Weights of a small GPT-style language model, trained from scratch on English Wikipedia.
Size: width 640, 68.5M parameters.
Training: a variant of Muon for these matrices, 773M tokens.
MLP neurons of a small language model. Each row is named by its layer, matrix (down: output weights) and neuron, and shows model dimensions 213-425. Each number is 128 + 32 x the weight over its row's rms, rounded and kept within 0 to 255. Numbers have three digits each. A neuron's up and down rows have the sign that makes its largest values positive.
A block is one neuron, or neurons of one layer that tend to fire together. After each block is what it responds to, as a language model described it from the Wikipedia text at the highest values.

L5.down857:136148124082064138149179132138161140130183084183077149139114084152125107145160118160133079121151128128123133159128118129174084142113075142114153140128147096143136117079145072152159106117100128101133159112090138143153161123154115134140122118122134106158162141142116120201111149109075116107132098079098092107130078112097131152147138219137159166144140132161117096187087044149144177099094111144117166164096112119114184053155177145184143144104127195191169121097121095147179143134110163151048119111112173067144133063139137162164159137166120118124114161134127174109171134142142058175130056146162123155064137128123067113039141096133152174117103134
L5.down1670:135159146080121175156118123101102074135073117140155154104142145121114143108102143135102072165155155081075153144104191052152168102118169149109161161148153112181092130106147136132135181117136129072111180145128103107128110118118141050190101107090173147099149107098086145140116102135133150219136062119084127130137130072164109128129111045091143101131187142122148111154143125124181132141115146161165170113161102160071181134122141084073103122097169150109152145174092139146108128139128125163127095123177093137148141119117036103135156182152148137134142150186153142066118133116141162079179172102089127163106090139169160161200100095124125115111130147
Responds to: Words inside Wikipedia section headings between == marks, such as History, Early life, Cast, and table column headers like Refs.

L3.down704:103143091094097127086127163099193114130110143123131072088085139147202173158061097184132117138090094180123141098119169119113167091087161162104160129117093139147118085141157058124135101168172139119102194134130152125182145092091102184138145100127102205109096127128161124177050193165151198130150109156085121151177098130094150184104165121075105151133139089168122128129125154160158127151137141115142181132167126170180149137147118136103168150107090135146159129106125117157105055115104157175133147166062134139126085126096152111127111139150149133165136129111151098094077065159067140143143181090156123132164105143151066124152123128076130117121176119
L3.down800:142169121185101146151074151115134061132117202129178139136113196101072194090133122106053170169138139077104188181130142108156134161101137137132100138102110088077099145143108123156139126137143131099156100138119165106135122057097103096115114188152139154151160107101102111125099126148117129128140169103166162167142110136106111125100140096118197107169024157081102081065170097090130172195157144078175145065183130106110105119195135151115138107155204121179194125194176070067154173146099117120110120086127121155104116155163119130116099192149109117149138151151120122120114120101053110114108109133079188132172081136128088110147139051137144137145169074
L3.down1210:044158097163116160100166193127143088153118081157147136185129116148095122123131184090130124132143142075125125153081158160151117121127191134196146173113149143135137126128184126129180092117123104113091104167136147129140125184137178136116126219147129069064116130150097128177130182092086113092148136161102135172126107142091120059099152083107107090126156115154105075103131122164067099091152146072098061109098108128104189098144135127122100159117053153101126142112099128175114123037185066080112177140065151107080116148116177152111155121144115233106117182096098134172177153100149081147176170129117184070096073177172174162150162152131119142150145089
L3.down1504:113095165156086131088116117152126135138116147067095155123110099086132176097146116125094113124076185106169063148104101119130107126091111138162143045115125165161119143134173134153162130169136173127057109120124152139118119141171108170100072159177119106074129105094153077125142062074092162151151163149117171095118152131136127108109128070161180141171135159144091070108141108110094112161088125146122137125129191167100090142080125118093114156157155084103108125116163160114093097126093130090182137169114182153066135208158154203085101079097081151103069168141123147099122134126125121106103154150128139112145069174152080078154152123151089123200164133
Responds to: Final word of a team or organization name after its city, such as Kansas City Chiefs, St. Louis Blues, Seattle Mariners. Weaker on "of" after all/most and "with" after signed.

L4.down161:121121135109118140083074157148083070082119141120121067177095118136073108090114118094179125088125172139073160127156194109098161130114090184186122121106132097070152109123115129134167127094080113097160177135147121132154117192101097168114127098170137140142115068130080114101121130130123112151089131133135171106163096112071159167152152139108155111167088144101104112092096146096131168179163182107179138137077117116162132128142097104141144090149123161146184166149092139112155177155168124113134105133166118136129166179134099119125168089117100107141093113091155115125117134139128099077082155046113110121126014061146145133145150191141169112130088123
L4.down642:195145095120083141150079112151097135164136167114184107086147181158097097168072094120115188110163126155089179082114120137088137071121061121137120084134132162066115131108081118119126123109097132113090148134106132120178115136071100151123201106081165086119093146173153171138118088195122186193106154161115178115115060110173140138147143130117120099129126122105125150170155117089125128102144092173117125073133221134109094079106102176148154079146087173164157167119133106147048116082087115135113091079124140122085211157114123148195087083124109109148160127167141086106135135109131153189113113147154182146145000136140156097101110095117157112137118114
L4.down730:170101141100170094165131153165154123095094127149107149126100104134114130128124122127110123092147140047153099129111109134137157110146126137110160140147132111090108166107111179118152054100150119149159140083140146083113125113193187145127153114088113090149107119094027149148107129096153111054123135162106116165165109124092164058113100095158127170091110133127094145165120140126099102178210179174175117099152133130108114156140151116159160085142184118130041075147123114080102126127157139154115047179151144125141180153073152129137118101110183130094096153138099162129121082154144150154090146120087172147133080103064135117088120141130073120119096176
L4.down1243:094132078172137142157087122109141079115178177126089127152039090163126125140165133068152107165123103142120152127116133088123135076124071141166132171091100154147093188099169103176157111134069122149080066148187122138110109157093142131166152156136088117133111109150109161114135136121149159042199119068105140168114152113172124140096131115159078153198079183117145117171152117147141092121095093104083124146126150142145155074198125144139084138123102102136146105142122126154128162101147118102083101098140080161183149091128149160175104120138096137138149153119063202195149116107210084121096153075118183103087181211171119125086108090112135097136162168
L4.down1341:142123161122085101124104080161131201085127123102089166138077097113080116093158121115164138172128150099105136126040184120150131115078131131081144120141133090178118136059111137111138121164192146166092191144117124111076146103116171161164138137157101159133130111129100135054150145079170180084122110177171137117143050167115149187119156091158168164141132131140143130098136147101146160064110133174135182063095085128158102120144143119131179069196076142127183112125127106135148161117141126170070131141133172187084110131127129137115134174126104126095083097121128141077204114186133127127124157070097123091171060099099141154145169179133035096133094110
L4.down1365:106170166153100098172080173123103127114140123148129088078091144095136110157084096133091109094133101135143140141150024146178154142110079164101085163155183116130114058089099113134133124115127144091084121092115104059104203085132081153127153153141180131162152204058142101156116189144118221113150178103155119155104091157134180120169107129085141126140094120087088149141066097098107122132092108168105155084130123090133101146136121111111109133150155113157199168157140172149145099121181119092090184142088169162114160155147224138102118154090121185153164147119152135093111141135152144101184160108110206129135048136111046090105096143064041114108131138
L4.down1517:076139130131165173099101158130115159098117161148100126171120146129115080153147144106076153088176144173109179082188136123101156108105146147116130124163121117092123179170128141187135150168140096112198122127158109129116142150128037146158145061182135114151158156128089144156097191112116136106136155132098148128116128151149135143089120120157129203206144090131183131121144142137101207119124152106089167090145138181120120161114157167127146090124182140118155129105079065135115149121106075150200158073118161177153109154152102128152206159145136128166119154078098170098173079124113119087083127167104210173065141158089081093117122149125122098146123129
L4.down1680:138138149152129121085123152163135093119123118189104088145140113103120158119130114128162159133202138162121096147110117124153115160110147120136139129095079087096128173134078146115143165173129154138163117129118085156128160142125152089165105116106115094141096161174154190129090181088115116162122121020132145152097144179132106130090106080138149114155125124121099167098064160189095113161146091115116121112127157164168152118075120153086111125083197163101088111154159163120044107182096180141124175067099204143149101171124117132110110109141109099071135092144163102112156147093058117173129073142100148122152172116139130113171158163157176134140105157
Responds to: Opening quotation marks (also dollar signs) that begin a quoted phrase, title or value, e.g. described as: ", calling it a ", "Cfa", $32,813.

L3.down671:098166103133057104113137159103133169097103172152163078155134122142172124154136125157180155127119119137155110135117107136105112152080171095129114057158103124105160106138166134172103112172135095168138189119135146142156180113165086111134130120162095093147142173164145131159195120104114114082141124138134081112121164131137141130167123129067176111063110151104159101199178111097130112091140080147158173130152146122086098068115159177057165134153093142153120142125122067119158124086120124146131117168180124132114144117125167103066125175123106121103075175133159117117078240155081130122198090128152132081177051149090123136085116119148073135142154117
L3.down881:148188074095116179062131140185113137128155094127133132092131148171192146046153137138087090099117154113161144139124105128164148141126161108172133144100153113088132088141192127095164082113151146139124107151113126149129125106167131104078165091152127135142147070102134112127120083162149153122186168164145126123129142146145118117156131122088145111139086095085126104150134156109067103222203146096171171119114140178172115104122108077172163131094084136111118120090121161132119133118134132118146143156158124136115135118076129107102116125117121071092059148098105158120127123127080114084178116089149133213141063094196115049134107102139112126174119075
L3.down1068:111067090049152068173120120124112128105018168133108160105170084123132196138155119121144161138121112125163102066180121135131164146140153074127155121105125132151108100147090164126153113087130151163171100106149126141177114129166105133085150170163131139101139104191086130107114134122118136150106137157099118132118115121142116184169148072124197176221126114119159223116140179150097112184141153098097088126133175120104109190153126138080154166131156128081097143095101162105065156064104077143123129097084075122133109120142082092170131086150096151106144091150098108107098126098143111076154075137113115174138110120136149110126084119057090138129146137
L3.down1376:154138168103120085146051135161145130152237163112148104120104122117109118163097063143144087153143122158183099116165139193178101164167114111150166142124101111073101159163171058134118144129137144089107149115073189151143089175132102108125099215089111112176119170146156076087122145128187123125099099165100109131148161059115123067157101125103157124108125134147089115139133165061079156124102108080172133168158097159111140176104142113144151149136135078085151124136107064142157123145138083123118096203075123145101142141049139147117110176174172150094117110146131134186115101177120108058101177106176132160193128157107113118112098126090169173131185131
Responds to: Plural or collective head nouns closing a noun phrase, often after a quantifier or modifier, e.g. recent research, multiple reports, analyses.

L4.down598:092139152150071131161157145107134115151072150129098159115137148110137119085106114145101111136105082164156159153162174120105124129199064115117111160127174148102140143109177161170152141099155179086119087109172099132121166070134115150120115105090176171134093083135094154146090123096145142132172093122154161148061179178127144152108120110136177103155118151087104146159118175131160120161087153098108146068132128179155164096139046093135119144048113106116166180152117103130071110140102115108150134156168188116119203153127096198147094105154098085049152084125115116140117101146095130145147150137132084128130141129243097185097121126127133159155152136
L4.down685:106170114172122091063096130129110111108199093128102162110115108181124107140116082144076126153109140138165158136097101161105149119089107080150148188082121090103109092085181137175142086178091160142159113176122077164168167124075159110128150132170126110153121118143149116174133115118135144168164117143147137150129158168116030102141131106133139110215152112094117179113190067109153129162145095089098171109128134091120107147087103134219110198137108099068107152094109128076162184099095138145129137150153182096122112132139190140166121121152125105118061156103159146135094120144096096166149118073146109175127165152143098098163148137130117190136173159
L4.down840:120155156139031085115105111130157091149126160165167111078143169122080095114126143147088110158109110104123144150151113127097162087142088062138165176178130104138107095123167125137116140067204078102123146141092125126137212122090116089083122115126154074110144140119106128121155062160170052157243122139201132059097098165127156137111093022140104110192158146086156089091114111138114122164137151161111174124116093086155088097067111119170105126160136096119143152122150096104159139090104158112100123106131125129110128119100111124108131102125100090121103165139109112127128109083116129112128157195143083140151080095184087129119134153108125165086133134
L4.down963:109126159123082104109199084123121128161128119145094085155076103109047086143072129150104133100141116119148097072106089086189096089148152092134191135106115087133137189096207133115163097118067215081164065136065139168093140142150165136169154154113140096094131125119138125084149129136122132090092091139119053153058178128163147094167105057137110140144119157139125118178148125125107110143150157075128103156118161136140145162172108051117148118111148078120105121089103086130115107155143147102143087114116099078144189145172135134126180134144083127088147107122153137128083129103104101085131103153076131183144121154144085112123165110162190159133152116
L4.down1002:130119142105134188044190104090040090104200124101132090130175152126098147098143150088139072110157102141066104116123097163141148106126143071160127147149101143137130116134132087129186147165171148139215163103151146157080118091134178187117156189123114098143117184123188119171104150139096084101111105144107083120082124095161171160120070087135063116106134128087120137147099142136091148139150128075083154155118181161210184100140151090110152156112134113123168080089051115087158157174086084096133094098129167144171100125131092098129087130196150096076169109083141109169117155093133149126122124128157130119176128148134123193178130117050095132160096145
L4.down1095:173165079114232119149133170189158104180168145151131112124131114107078181137156133121101107149139144122148127071102115149087114198077126134149075118142148165068115064127115143211139163154098182124134066150104135112164075081163159101088179139132127095178110102187119168165138179197113125110152174085087100121121113121139156206061114090129139162103151110154181116097124147138198095107154165135136062149131098091157127089118143124133145091110131119117181135072128181107109174069154151131142158149188170157119167136127130205116122136190086151150113100144148151134113120075189137135052153129140177118194116140166124094140078128118136044106128091
L4.down1128:126143120097113113127221137125164123144120116167092053122092170142126117077094094077137145121137115132070142111134110092044114194090117132111117139159115138119127138110122150045095111164122123087211120109097090114150097172154170114073136177082124105151148200107164119110141119091099150136182144160178162097141135116098136075117117074179127152098179116184151096124085121159162084117165057166156129147076187134159118185148134045081143171161152140157089127180069102133133134130150147150170118159174172153176167140050169142099200136188139142125173112142142109111103150135082177114118118067140111141156115152141125144097148076080114115161088142
L4.down1451:117081119174151129156064116154107138093129084190143107143158081135094068075076096132110170143147144159139141173142126095071114121136141106134163105147141161123087108087180112039103105153127111096110143146128096056161157097108186172076114149128138133195143068123170129170060133087124123123102107115132152102064084133133113089142151161158154076106152095149099116135096121151149167150062131111113107158136154170184099128157122087146087154107095088135087120120083113160110099139120116136139074141163127150162140081128179197106114139154080184099134087155136126102152086118206096156134156162080131148115180163155108142174161100143151120120151156
Responds to: Head nouns that open a new clause or sentence as its subject, often news or commentary words: rumors, reports, allegations, critics, officials, word.

L5.down258:133126197070122137148101098158131172122142149165137126080129163121148099113165154155108073178098071105124102197125116140095106110172143114141118133136103101149143163153176163088118149153177123145068165104154161162098121125090166113054114135132207046129084089110084098207102095133171084171136135112113110096127134076164085106120161114146118123107097097087120162127128137135107123078138134126078137151113072173103146131105130125057113087118135137152119094136127167111194169155130122136137178148141074120176106150127153077137091123124108099061097111146160100140145158115111111067088146102169093179120200098163135216197117127086116062104094153
L5.down739:103067092076106142163189086141136144133111169162130088105148123107158078075122102119155185137090119148127119118106115141112057148138107103135139131126105180104034108123098166168136136156116146153109154127149068113107184174109121154083107169154132095116108088116143093190126154113198073128138079101205096138144154113070161118127159137229143164143094173124065159132108151135160127156140122146187147062150122113122177111176088058162128085153125136107138086101110122078147129163135153101098110128085136051141061081093121179104083058154150175046088148082058093083096109138116115146099160129194139118166126134126114133131143157116181115158128126
Responds to: Forms of "be" or contractions ('s, 're, 'm, 't) right after a subject pronoun, mostly in quotes and song titles: "It's", "I'm", "it is".

L4.down130:135118157083111147159167124144107132102144143125077211108091157098114145140085133097109186159103126084092083191189098143105155195132128136174083140187123147185112155142084176208080089123112159165132108160087125092152114137207111148123049146104093164059172146152037174161139100122160111112117135142147136103168129108127110165136085109153071109136114131124148172104147175187223192048141110102082096158098122068105195080177117110133144115133152135151143104153131069110112138164125166113097124135198110154103099098202118190172182143140159129108107117161144103108136075142103117178040150140144167108154156132174102114178141077142130145141086105
L4.down468:083120064067151095072170144109111148128151100118129126161118118105114119122175172154168146109166152189126123098130037191172089187161106167148086121082198078085152161143143115095109156205153096090144164117110147144125121089175177132168075150186147126151105141161167149172104109145158141124124151092102061113119110109120117108140139187144096137109143129125098131099081122146146140147226063161105145123119118176118121130086168193077197179102114116094115140143070172180181184132107072128146125141084086122118070126149133127125169064101135113134073132112140082179110096125143127109140082196090082145149053083152167070129110110128111133096049159
L4.down830:092133139152137126182145138128188137060103143074125128188083111093126144177146055118181158125149121151148097071077099136175185101108177135152100143130125157123112170113149113127133123116153093129134094101150114130180162163166140167109169109177119149127153100166150121142136119142126127142145125109122125185144132110104067161081180075054130136139118116142113216132106127110144171166187170132138158109095182098148150144131119096133085138129064146104158150139155167140058139121131095116194136116103091141123090109148066106108209130125109118173157105165121221071124142108046137156084166154109117123154089128139090144161143048084122126169085122
L4.down936:130029156139135067147163160208090119070135160074102121136103121137095130088169107144121112144131061145071089121118137129130054130107118158079171171119161113125137145122120158105112106063091147136108128120079177200185072196105180150097132122143130102166107071107064179116109129117095121106188153154102199116145150062185110054148072124122133092148126087187125109114144145143070081148144174169144170125103101146094111056172130153106118115154167175100119100109173112130146107168124149141158130127086118152130105102112148123099112152126142082135088192139102147075156168119111114145133151118076154148087071204118114102155140133120059172093176136
L4.down1082:091101149153109147089170109115143149205212143125138152200122160102072146125122101139107104109133123125138161130121148155132130134110187141106096135170188135131142137139118131129178136172116167070069128156172142082128071157108136127103083149121100139094110101130154081059178152169129164160123152108099117213075150157200107105089136144142140156162126191158134103123152126077113086099157119149115142098107143113174086108174071056179177118083117124127142105168128137090099129140151093135066134136135135140085111072112103123139127128179136116140152119135176142155121071153116151121129126098176131063147140106162142135103166119127148130144096184
L4.down1309:115096087131146096097138103151074110103129105125112078105107169095096101174030181152125136145141164141109063132068144124201130152090145110134158112164099135091154122120111123167101123114101162108124142126141100126131111086136126154123137127110142098128138134075144064128088075140123158048191048123108111138094129111131137146076111162130133154099170097091101071176148176119159068118126145128179138129144154169181132175129099146136121103104070102109153157183098131142110138143202119095091077124107120204097126067172106082171138171146117097149202162133137178128107138136109122118119132119172112081156113082071114083119113079161068128059118152
L4.down1313:131104134119178107128103126122115087118074113094101108128145069115116123137098156107152128089162154150063100110133130147114126191102119135144140113091130171114052193222154138067142151134141133133128103135170189134068137102219164112133150119192158136156149161131149158080107139049156049175097133082126118220119168128169084112085143088121154144095139149131131130132112092113122082125097148096138171103108092103136153163119143155130184111235113104127114113107113121059134131132166150150117121104112170144134070149172128075122157130141095153108107173159118157100127131146167077159141097097104113074144169130149126080089144124125147179131074121
L4.down1694:103099084101127148119127133161100158152120140140130125162096191101082152118149058211060166141129158136099130107133163109175131068076113127160090175135127164116135105116141160094107152119147148113151157132131112115168127103099156175132124142043148119146142124100087136097076140112117086137181137190178142193107064096050133077115114132121149224140130082143091122130103153159178179139139187136108153099094091158155121197117140163097126045088081072109166127107099112138140087162143149127098106168075095119066081176135108132124138141149174116150193151108070135098142123168157119157141180124114170170138123152153134158154154167167094103134131062
Responds to: Words inside Wikipedia section headings between == marks, such as Early life, History, Awards, See also, Description; weaker on biography words like moved, career, born.

L3.down455:130163103167096149164149128170048118142153173110119151147131151163110155111128138110129135130153071149072107126177140135102091148137162095156204180156159135070160148167127187096141166131072118141117172145113120119091122134130113168153162190128079164165109163173152097156109177120147115079133170116143161126131171132087171152100172114169152160145180157087173126132089168195159083177154095096121145133099168161183185102137080149166128080146099128134173112104089170127142145125146126151115158167101165136137106144108150121071200114165080118136024074140165184109078097118158112173153114173146107147144116161126138159141136110140140151132136157
L3.down598:127124106109139120130136118077126120178100137141115113167094141102158136106127139169099141098196146166081148108133158114117172087125063134164079172178124182136143139119130094114184098164122142178172130101099134130167163072069105144086116114071093165152134108182130151106112073121158126111075111134090087098110168158058075116117123075094141093055117078109160131090136127164149121129145142121111056114116094138114141099118149104107104151079157102104110122123135113119180079118165151152221118113116087178129127092149074094149159141084091156129110115169141163124092132121127165124097127179123074188162156100126158124085130127144133126163165121
L3.down830:128115140088114082118154123140020138039203085136130114122103098097122095120114146120101144189169114117100109136120153099089096153068098176057064206162184137124091185076134159110122154183099132113121098144138150146116100122122142187162125081192164108138156113116178134180158119134107108122138141164170118105149099123128132131107102130125138133111091112127052126144150158122166159053154189136139171172115106114141125156149195081110110156045147094132162122148169141138052137112128128148123125118123094161138162070122113149144124199131153132128138086121112093132082169135109097114113121164158155153146064112093100111097195107166145126089157141
L3.down1127:140077152121108113127218151125065098143079133079149186095144155128117158156145135084147161152083148083109082151121151132129114094110140094172100157045101137153088135079123117093097137153219199161129097115090092134140166072122136130097116156103115093090112109131096131139112117090137198148175120130060110170139120121061144138126136135131134168151172117031126183130140121132098144123151180162127218141122197144120119108189069098133133091131187133069121132171058120108130150163161144138150133200111195151164114143132122199153138163097091147185113156130046119120127079146157115131164088156149148126162151083112078149097180111176185112130135118
Responds to: Words inside or right after "==" section headings in Wikipedia articles, such as Early life, Plot, History, Etymology, and the following "began his career".

L5.down658:135100156156075093074205141086148135117124126069081122139186126244123147116101095160093146134094112101145118107097104107119109108130173115105132111151114045125112118148098135073145078068173138121138071094178150179145129122107164138155177120155075181189131101192135169122132180152112222079179150160138141121109195072174120149099133097101172121133138153140095137123092129159121136084160108118150151161159152126170065133112132147109210094111189137179142166130121127136184152115161058142064101100153192084137186128093118140101112118057087161119077108161095127161100194087138167167051139118128144104107103115111113162160117110169107151212131147
L5.down1617:098168109132142093117150103091102080134126130133067155090112164122150121143082132122154121115179112121121125104078107138177099157127114123164075103169157100160139228099130155130120169157125117132185110169090164094184181123140143165099109165171073083150111127146105129102145159125100170092084173036167095111136106161105074112168126114106139134114131120146154133129117108123152161133095126078145165169074140146078172111134097092037151110180147098138091091091150103108097165116171115130114150148103148126063159120121140143124110078158076100097132149128118152090089133129073141115153132135142145121136055156082135111129037182101057158212148114
Responds to: Plural nouns or their final plural suffix pieces, usually a sentence or clause subject before were, are or a comma, such as concerns, cuts, urns.

L3.down98:201170128162178072180116049168097140096133110113135085121158158210077143107104115098144122129094118109030137212189183144172108077087125166164117147128180105133099141099144172153123047121128144091139128170125101185186171147110097098077109129130127135127087123151110094138079146139123148090149112124148068175127086119140123110154125136134203173174076150160094169152117097108104099112114159102143160110139182129162137110193134104147137135161138118171144090071082116114135124135088120118130153147159183097067116140151145079147134166119048095140114148127113067182076181199081135134129156170102149102123039164132172101104116157099138150172071143
L3.down333:136169158161181131135122120170133097137065126135180135102146129154141103127137067133124121107156117074106120153143096097133182100143161153130140137123131099089115191113135162198162148152120143075131142144118073115107174206103168073132120165129126149131116148125139146092100105122167116093103152063166130098146151131114161178100125157139179125176111161178099121161134118103147085183086152171105142163158181132123129091072123169157100158137101067121119159172181181127087163137116088117128099137139160130087171143155131123110104134116114143157115117149149110120124107197123121164122170121111161124110000147121116146095096104078142209139164134
L3.down1361:075140136094161112110135150104126129081086164052105086107160164144179132120121124091151120121134110109081071149110106073143174158116191160143129102167120149078107160118134117155179140149144149165140111164095127148135212142063140125118103153122156175149117068116081161152129163178183106120146142157141109054114078193189133188135155110142134062118116083103175093131173087155147110079076061163146103160113103106184107138112116080097141130130128119160111095131129163157126191104163146163179103141137117111132168125093138100186153103169100087131049154131119096059121113125129103098137109103121123161108048119147158121084066169160158159149042155
L3.down1442:140146135146106089159095129116126078162170081104119118090103130110116062198090123109157102128117168098106126151122113103110138169110107138136080112110131045103135110126083136127171115186163085123152131109095210104210154138178083064154111071120047116111120110126099125164087153203141093094116103112080094131163168074185128168131104155157160093160086108188126133184116162066111142170092116141182126127150085095165100120088117105082159185126118179068150076087086123129156105142093109101083105139123104082110142184176156093168148079113083187084116145135139054139157126139135101089187141121118138089107087108184099116106114119143135083133016095
Responds to: Opening quote marks or brackets that begin a quoted title, name, or passage, often after a paragraph break or open parenthesis, e.g. "That Woman", “Trajan's, [lì.

L5.down286:113085161078166118123175086143170181136119113144132119075070143089054121081089158067120163123150161131131137066096133106103082131177098117112141117138116100069121152115079204093090105131138131197104121089130143156150214141120149106132115112128150141149116108153108086187117113102156107145139120110121111166157165095089076081123134119130074151181156147097079124185120088125150094165115180180152107119110125137140155077115132110135082165128155122161149203145142142119155117176124138116129170141181130180118087140223077097084116108118113114096064137180111096119091120177171069103158124127165151121118068144116141160135111075126092112155101189
L5.down525:121155094147092178101156096131123136147105079138168135117123101130156141154099176110145153113106105091099163125181176168122153101160113098074163135141142156165195221182188097149161156125132133140110137139133087171146074138087180092130121150067133157085164116134145169105130129192149142114120182133065162076141099091146150169093127152094127149138108108163134098114115112149125090122155134180127094097054160131198113119144145129046152139162184108168108114108168097116100117156156097132162090092132144083097125152191169126111172121124171076095080135081202135168109084121073121149176130074124094112150045143139132192145129147132118173101072123
Responds to: Opening quote marks, hyphens, spaces and first pieces of split words right after a preposition or article, e.g. indicating "generally, un|attested, co|-write.

L4.down92:105149121146143113088166096154123169047143099121144163084132154140128145135127131181140119129057053105105121140146143144126140101135127123137132095164133090082136118138142113115158102077177138119153113058123191179154092124103142116080116145183152117149155118170132084107161136101102095113138138114159132195187143147047144111150178121093141091112102096141095147106067123115133153132182142156162124046116160159136073155091115088080149153112088125129106194143117097131126118138084146112142164121117115126140161152123112107203166137159143139104150158125156127141169090143149120085043070134141103200138189179087100080131109119119121078127064163
L4.down156:082132058124121138094143185074095133128118121090157107103114103018061153106123114128066145172162155139109147110127142134135049135157126152129138112144072103189147200123189103141116173083155142074118072164038079124111124156118115131077197164155093109140152140144135117140118082096113109098087187148112092101133150103136101074038119130163130221092080122148168086120154099187127092060117119118165113138154139195120122105140070068115131126156139119087088090140161137154120143119036158125149119149079143094130139154141160204095128144100132186105149146174139136146149134118076158097087137133184108142140111098114106061090114142120137182110130184
L4.down334:141161112151161083136058035082142136127149145175145103043071122104137081173113102111090134145106130117165194145121107121078156140115135163137128126130147120117146142163135129129149068111145113079130152110145135095188095130118154090092143127201106064133134133125052174155140098174187156100096094145101132111114130140176074096105107116122118119119133158140176068094084024145085143108110143140085153061125111155054126134168117119078144121162121082115117140159118140117149128140138149157115149152154155150124157122132165093157147161132171094086134078106166048128129104132171170121109092102173123198147189110097103159158133184131123077127161154
L4.down504:109128152113132122119143090140171120107111184126163088088092132112097113122155093135078112115121090219112072125123116139104058167160085108104176152079064180130139118067111095164113110112092146146079144140118114110102129132150121153110176130173160127122069118140136162160142152129150093076187104099132108169140122149089082208084134114098119123172078139126156102045171107119098125167148096133093134147125116133167150159101154161125067134096178099131165129166087086133142070178052165098137094106134165193166141118114141124174147117111146115080146143153097099142174135113127126108155094207171144085141062141155168142132095106064139136142183118
L4.down845:156190132096080142135132135058125142130140091111125138167065077107079134096182170122124153140109163096140097141132139101118117157086165166144088142044146143158153132121162095101158075164143194108156071194127124124185113140057148123075151113130097097151147155116110112097121088130123154111093178140079096103163103081078115096158103127142120134117096121140091077128105141136107130133138119082140144181108154081131074131077139066148136187131156118131103085159085076102082137112080170130120180124101174126041129083184097109134111099129120099118078211146154158073115109143146130125094136087120152068071074149099159143066132141099108177154168115
L4.down948:101099100119115223086156020067111148082126069051146149079066148104122114084129082125125161169117113172083126105097127110066172162125108119147132082134099149075091164122159129136097125134110135101094110145183165094172068101127160167116137158137168105096105134115111141127144097144136131166128173091101107110120109119114176114138147115171120136126125149143136119117103132136107121146124108104105154137113154155134112125154105134120084151088138120164119097126140073085037091143115140108088158139133115152124148173128085128103163076111101097184118174137176181151168137121083101084132105100149095206151138142105115101173123121082153146167165155
L4.down1438:088126116135139063047182123062146186158200109120175139117146099160088155109134164138140168165152112162146114097154098173086124100143163066186153112162092115155099146125165167101117144140137141111161134121109176181119171131162146064142106157081082125120087111126129093191095119161117164098141093121139101157155037044167135051137124108143199146129109114091121102192153082028104114130099120162127154092175157186071184146168119114134129114144113113136080110136185120170119117103116141106177136122152070093102085142108166143136140140129189118135095167142119155090115137102174162185073066139171140147140139107147154117106102102107113137184144128
L4.down1533:121127068147228164168085089187091229158133095131112120117145147126136189130114092173130107123137182119152122179122114102166110107127121136110158093177120189192121110092140109191162081085102139121087114092125181172175103153166107112101069157097142108159169169161057143120144142159170140158068063095194158141132134112090126109128148171130107126082171135113129093119150076104122082096119151152077179140099085115151081114152146127155160158059128153129085092119139125151141117126193140134090137212161112075116091135148107157088148086144127152142136101111129192117116123104134183044140084097114091171139152120080080166138103154125136133157083199
Responds to: Second or later tokens of proper names whose first part is already given, e.g. ESPN+, Milwaukee Bucks, Chicago Symphony, Newcastle United.